From a checkpoint of a small transformer trained on Wikipedia: MLP 1536 SwiGLU.
MLP neurons of a small language model. Each row is named by its layer, matrix (gate and up: input weights; down: output weights) and neuron, and shows model dimensions 160-287. Each number is 500 + 50 x the weight over its row's rms, rounded and kept within 0 to 999. Numbers have three digits each. A neuron's up and down rows have the sign that makes its largest values positive.
Before each neuron's rows, "fires after" lists the tokens most often just before its 100 highest values on Wikipedia text that the model never trained on.

fires after: " M", " r", " D", "C", "M", " Released"
L2.gate538:531527537452410439566488573424426531491464531541505519460519514538543622513523541503505515516391474459486436555503536502454603462455472491573511521467368533445447524481422417489541466521544533602487396399418489478458531504436404381483490515567476527532511476512438501597539506563544566533470521512528385499493544462518444443531442557395601497527531563575503502517519480460432508544505
L2.up538:382560545468502529574486582461450497549483500518592361526473531586468545484565502468535543584438573504546474533583399480411502438492442527513481412567587422479485477488544446524549528478579472529497344538470546446483452514619392535560549461429457581528502507528488448549491537445537574524549513440474579521564493502490472493477471604453475471502578486501524534550470503503460521526519
L2.down538:410495656441618520580559515560475466523534397492552429455564516554459540525516443466487538488532504559483469523583410513435489414444467484458471465467582426459450477455503470509511531496490403571547416560471441534473456480619505554509510447475476590467456534568485420472547472530618461543510392435472535529567474495486496431491460535435483478537477515419550545483475489477431471499504

fires after: " N", " M", " E", " L", " F", " P"
L2.gate1529:450438466488531487446445570479489584491577513449491454620519542595553504423561561494431392517451455509583521500488489448521529494538506490528513602475554478490475541554491496438487572431441515449478508519465471438465515495482529503448447532534516501558507576456477458441547486474421502497516444406548474442520506493541457538559488553410499474482553462519470430519550551536504499505518
L2.up1529:522521486376453515488433479448546438445565503528552413419614460519494516465476479448474559490551544442526517485514587446486530439425521524554500472495450574599536529448582538559446459551449543465568543471476486478353439533521493548575488538560587595482607548525460503509531555548481471552492480552515527528428528581458569469539515563480446438497520490541545522434490615481514508517522
L2.down1529:518554449373426494469452436447519497515507503522536411503498408411521489495450482417490609527572478483524544497575557463591517405428584515509472441477519574602523457487590512524408477542499538470554562579478498488427475521493593481525529609518505524436551517522552488554489493523471509396544478531464460484509520563450484536495497578545513529489489495523552530553521513486535495447570

fires after: " M", " N", " D", "N", " S", "M"
L2.gate1296:432439555529580582532548550407510483523525541476535420592429489504452591468537469513434482478520407422522427503493501438449543477519560537532472553527572541494460586481412464499464523502504453476420505464562444489524537455470492524385469561496561571462589487564505572480578486487496564456485454504628516477607495490564485422448543545468666550462578484622530397515373477479526455558449
L2.up1296:478462466520489498494548496460543547509565518423482510546483459481326510469560501446503547558468461471585459425515533413474530423533463506652556543488486541453526497415500511595443479557463557513446409424499451460534563431523505483479494581574475518495580529456523521441669522486529505516513495518537446493518474458468460410526522510430583573508566525565506425561462459367467454448525
L2.down1296:441450439438460439471547430564516489556471549394479441478500497480433491531501571430556538485543519465546493485507537517615548457592488435544517487478456618471585400469539551505408473511503545476425498451454547544555534536518448458514478477509389513443470535440504400451569530557461394490565503416425515514549495549398439488511570451456529543536474515540488498509424482466487480455553

fires after: " N", " D", " M", "D", " A", "N"
L2.gate185:454491441522397585497565549401510491372467535534508482572444550533430545520423555494561550463461503519536499500503480489514496471553430565553406546612381505551543553559436469446515572561539489454566526397536536527517528478392495535456455526458551483584539484519491518514481465391511506460516563526489548444540595464503544423435526540413521454515516434530556438545496442498519530420483
L2.up185:441497485502504513526468546409517462477419473560609481598487528574426492507514515588440483450442530492554538549435486467422553570537498483574425579574522497489509527514518537484558495444467551462570431374531473540371520572532538607479467496494421470586514519454506459539414485501557493508461468449518513434543519425529440482489513532512426546475552452446511455589518421462456540439549
L2.down185:464484486486545563521473532529521483473460498542582471483489481535501453471467509458380476456486459517484492517442490610357518499517503454555462511500570529448578503469526556453481502412485506467538467441527483510419445595424528531557437491505455405486528520499568477530454504508497466442460472432535489488571488394550514498591478451546448509487554367517577449571483491498535587479493

fires after: " C", " c", "C", " the", "8", " Gr"
L2.gate503:438576525493592465455530554518557508504541535476441491382587526494484599480515451532347535511545474529577509623538517580499506584532485496468484535530471549549554447503424527520501598445583533511435533527581506442532484527560505491512402476409568470424473412512529466510479381433453500454549518547497431488502495508594477465444490560530500578556491512510518500580453513481490451477416
L2.up503:469533411577555462510452552409522519563540513463432574474452513478483627525452412552427537511519445521535440536521557554449427469535460547481556522523533473536572478499473492487557476405480486508514525442511460441504476578553484596465413568486554596515497439556524492428514448437542440486559453490504444529513470424504465477568503559503551597555545393517584520485546487599483449534460
L2.down503:412562404422589513473546495474436507514523554527488494414585502547417559450446443507484537524526388531564549533632485559520559445583511618464486525606472500506527433458479565424482556390571478527511443500604502449436472474452453508479419534481557569488506462535513496509463530420538498435544514457472443520570530499480495537578540496561475509500534499502495498493486408536544447443402

fires after: " M", "M", " B", " C", " D", " L"
L2.gate833:464559489481438502530552483530502500563497551520602438600442517490423554444531475483627517602494562486457436461473527595539505481515560459553483591584507404537480510527435399513435400538440501559562566439535517516607502491459491520474423504499472514536422443594467532407556510492532450501506418505555465531439492511489544513469519592487572586511512453582377510547550507559416492475595
L2.up833:441555536536590518517516483509512604493501493488470521571547447491534436487489520446414393551554494501491539406513479465427534524493572426509556457573492558423538421394500549531423451473387429516495476510445501453584525519548469514499574521471508413482550457486502501476493519381560453528566540473504564457531383529461499551493463515459540613485495493468447464464512332526443474434515
L2.down833:474568448499574500519518546489542536473517417541501520526568425519583451500481547496451393504503461547477445517457501464396494506466538476548561457536423510452530393464557520546453448537405452495617490465491512470562505472471476505533531476465474496463479469497461517501461496368602428458554507426510492456590433490465483497518501522463522603532488417570413478450548419463485474493513

fires after: " J", " Y", " T", " t", " Q", "J"
L2.gate1433:523530478449477546471426451464528494458459581533497409477530506432432513523504432460468458487550530572550495527539468505553497526491467483460500443549517568472520489422506434426515508517529474505439573556556507476519510553485537532350517385425546575493413482462570487615413457520504531502581579477583470570508467572485571491492520566547565405516533490511455455530524511461466450558558
L2.up1433:488476533472512552459494529453497528507548550539480513419576367474470512576523484484448470518514515549524477445501462525437491515567552477422578501482522519330553589417504527484588476534486501520497492544540531444529438472469504481443417491520479560421482463475632447573516550438442543423489509514475481505492535560432453483490544513497471454461501443483523475563538452425500459457517
L2.down1433:480502580507422533443549579509462535461522530509448496454511350474476519519489479502477507562489487552521519418557582493488453556551658569477517517535476530394536600460466598410581446436455428573539543491480403524536423556418502439445499499602476515494538487501596453533576486417423511481455542502443522538545505557474455517521538418554484541566512484482492552562518445399479510462565

fires after: "8", "9"
L3.gate976:470504479490586467568479574551484463394501563464417470489558468508411422626507509437497573498538488524533414403552518545509504431527519582488523452547484495639541485481466580475525471519531551546538558524544565411529538576599477506565467475602560537515540538489529582459587519495525492550520581551508419571513503520507521473541552489508522534549488542560436475522440533542574521487514
L3.up976:499408439452433438573479471477409445612500524399562506437534481532503506474391540464490513513471457562537531474599476423491592447478502549393508510574570596459515488489447500419480572414537477507474509477483523438525433518469507516481518534471438514466468504592504555456522488496558568471457570513411426473552541544488476489487478503492527486517470586558481488454529508484500471443431
L3.down976:513491482418545448567467498559458470546482562422477474411537485503417512469424541415440559432502503516521471481568559413497584453488486545374533474488547540559524566448533504475506547422557435541526523435519548465524512487553466487558483505537505541435480438536553555388534535490474565528486558565464402489510600521523471457437500474548509536465531554566506492464529459518525470432484

fires after: " M", "M", " G", " m", " S"
L2.gate250:470454538571489467520473470428445468532439619462498479575481531441431522555464484513450456514437491507496437519545460474409527555585464458508587474482483508561503418444493477428460444493502536490443494413473418590486517474464503641503461535484523525580500522441496485509520507484598548502493541570512500499530471455476510462417402503500600520571541480648464495457482505505512353485576
L2.up250:642515530435589454466506524563488459485389440479543518506545483476377482582479501491503522411502476448505453489411520469441518591462510530484489519395477419434467460483507583503505487477418583519458533489574490468457483396522495403566549513451529452541566533543547531492590504576547515434471497458467464455416520493491485494433534493414473507541500430531528517576477531464455527495483
L2.down250:597464542460549504469520484456460524539423513521508470480613542489401518566438511513517562412373483445531448460478487476525542584494518541463468487442429411470503419540468576479462404547440516460560630468567555479488466430536454448470549537499495478508522477542532571464588432553476444467549553369508500426512530487477507486480544402428405509523566506489561529622476538417562438532525

fires after: " M", " m", " d", " D", " C"
L2.gate282:487437462455439447478433508409416601504459536577519443471524555445451553468435446544565552505507479490453420508441455464449526440483527534592504394407525525557487525485524544461386540557459564468420481521469566478570592503454558502462510569558582570572503494568524500449489509499483537577549477479493524440548499449447467490494432576489581518454503451520472491432519396484578542483481
L2.up282:478504500514458512459477580564464462433507557500476463438461474506430535471555497583543515563436558483567561571504525446579457431597409463518525477440512485513497582481552458566504535442445481499496528483484419462534524374511467506502388482510567527493616526501500540492577492414437535550445483428470474480442529421541443483530478529545572535514517565473495504511461488496556466523482
L2.down282:431513543560549565459505588562447477456477582415382501412484427486522554500527527483546462522537545539492471499491484470448417456604452440504502493471502524452509443552579452593533524391444444443416508534491402484565514380501454418469453515547535524513591530551478494496551466407437481504423502405461475429495507433618417492494489490533522607545445536466505500402513533535439493530537

fires after: "R", " R", "r", " r", " M", " m"
L3.gate432:524572521540479520498488424497497537430472492479444491659477487503508565478478440433527550421477437538478409529455546441526517567480477468554553469495495558389484474439502558500520472456408540534482531455553585484476539576517546423468531487473503502496464551515489536482519539450577520530520497552544559609547564581427479481549473547504456477617531523544483485522566459509493574543535
L3.up432:509488457389512488522468533460471338384542515459403480441562524588497581520515549472490555529515543475533531466418566434453364484456436469482477509455607558472487610540424459450525540559448513429443473433583525461486518633513530558450533481384459521524454475542485494514469463542507480429509518448527510460501578532461515560495542521532465488590563432475546489512514531497501550457485
L3.down432:571446502406584512517492473505487382473513437408557516498558468572548461533512563504452502416517476486519523402492499419459525489498420443557473533468574490552537521535512517519550625571468450527527377534505555504470508528559549578494491404415468447546522423504510542416544389598573532384494480553506481538487571493620525536446526490500495472564531489482511539426477499505533498443528

fires after: " T", " t", "T", "ur", "0"
L3.gate1291:523550441442414604439423463464470578521357397410467538520522506577408458477501547602512438476570543463535369536525385523476462564432561564457500596561560513490492527569556491508541587435399447552490519459526540516436579464584467518417593520522506474535421467562519458533527508537481511468501544477555452439471430516505520564436534527482510515572528458548506444403501570504448501535520
L3.up1291:538543449541525489535553497445458553495450551519459492561525449519391550507464445485422484546487543587516488466494548480581531491503502512505450524607525583464516477520473426457531560463510530543625485378534461416451447486500469492456565468550416488517454532477564521448558514553481520456437537523426463512444515440408505529573441483440543497495564556448485411422402556385481451479564
L3.down1291:512577495459571517521460462536535623460468541502500436489479411455327517484482426526432479484505609525468468400562541425602494446492481600519481499619570536505427521534507563443465542447483501519543463498500473540462391524501484512476523503491462496487460508500544469473596463533534512466479482539430485569492494397460463501450495509377582455511595513484520414518440494457404497540472

fires after: " M", " m", "M", " c"
L3.gate162:531477544496483487456557486402522486515473480512463409620439501516500542516415498507437455464487428616529417467499480460486490515534443497518436573446536478558423591468391504481441504505469484530564505545436466505585430558433487437531566466508542576532504429489527391507550496525515530481559455547509430533550444558465521533436413530574435459552453536607489544470435475462528562507507
L3.up162:464557513476529532446490444479471587459406495474555467458420527470467457490495495493559564539474456525529587570549373459474517481473517520552527507509496452551569464470406556531505550439569562502459459555455539497520473436445566433592553475486480493564545501477598471531562389412598572501457550419537582528641474621585529528527476541478461459471550517461533516476514537444450480508565
L3.down162:489525513578516503387443483606427551459528448539461470476409524381487475544399445475568549450473462529447531568492419513505456515455499488530493470472442470508566430531463515474488457485590572455515477523540506396472464464533544476511510518473448575536596549497585496570585474441510455443502469511516454478601478547467547470622451510345503560534464528498524483557449497532460539479497

fires after: " M", "M", " S", " m"
L2.gate1299:545462529460577455518516515419552435569522571422489510536420466407421580458555535476410556530517517582434412568499541533477469497591546499507552491462473476569449475542462498510435446591472521456493561514491492520494507412529444497501435573555535502414559511457478485518532567512547586508521538515548404570528525484529482523460472532566514449561461573568465474491440481532535504482568
L2.up1299:530481445552474444500491509502504421433586517464519545563438424552452538577504548539487445517499422460440484507492550591411606503550586436579507522463511565511573507429440509511463515583528489478588494480516541439567489536505583556426535479484492581520543531553416536413480518500449513463496501457461512548515480474482421526493537419486564569492513574484402488531421495482530419529475
L2.down1299:450499428499465423545511535469398412492592491504475555537412475510471545519515539482486465568481479540495436523531511616422559445466572412593566550481480532544467450471426430494415509632536460429585602506487522476564492532542512526489532462505491561516523450569432551427546544529473525455536565454425531557553486558440461588500481414560573497577461647538415434486451525525586461532479

fires after: ",", " and", "8", "0", "-"
L4.gate423:475531497474552557499597472431464537393485466524500505490489575503427459482505445558464530417490514553474497505499461511573529470539495491528611510658530491595529468475450492568533402359548401532554554393500512505434534476612502544494509434524445502565511471481516519455562478509465534555530458488456504489570546498500502393543568431511471514525558439454447481535452446469611434527508
L4.up423:589430426447556491416418488467572515444553538592499548459505506476443482547430491423555485447458461602607507477583501438491549528467452448450461419500474595535481472456470473586477570551590518444542452438472552488477414530510506512501565503530463488551441553465451444518450582545446555481539511461541544525503471475409503476407447488558493541497538510472518504528484535517543482514426
L4.down423:532477444442521575517503402481472510483431527627486501436485494420521412527459472467578547441425464482592456433539530453493526526539429516539479517528541597517591453546489477600531544550592483495523509416474519592451488462499485480521580449493408419436430492469459451579460507575440511422551499363436470502514495509461509460561490478537466533559511493491511480451498484464553430493501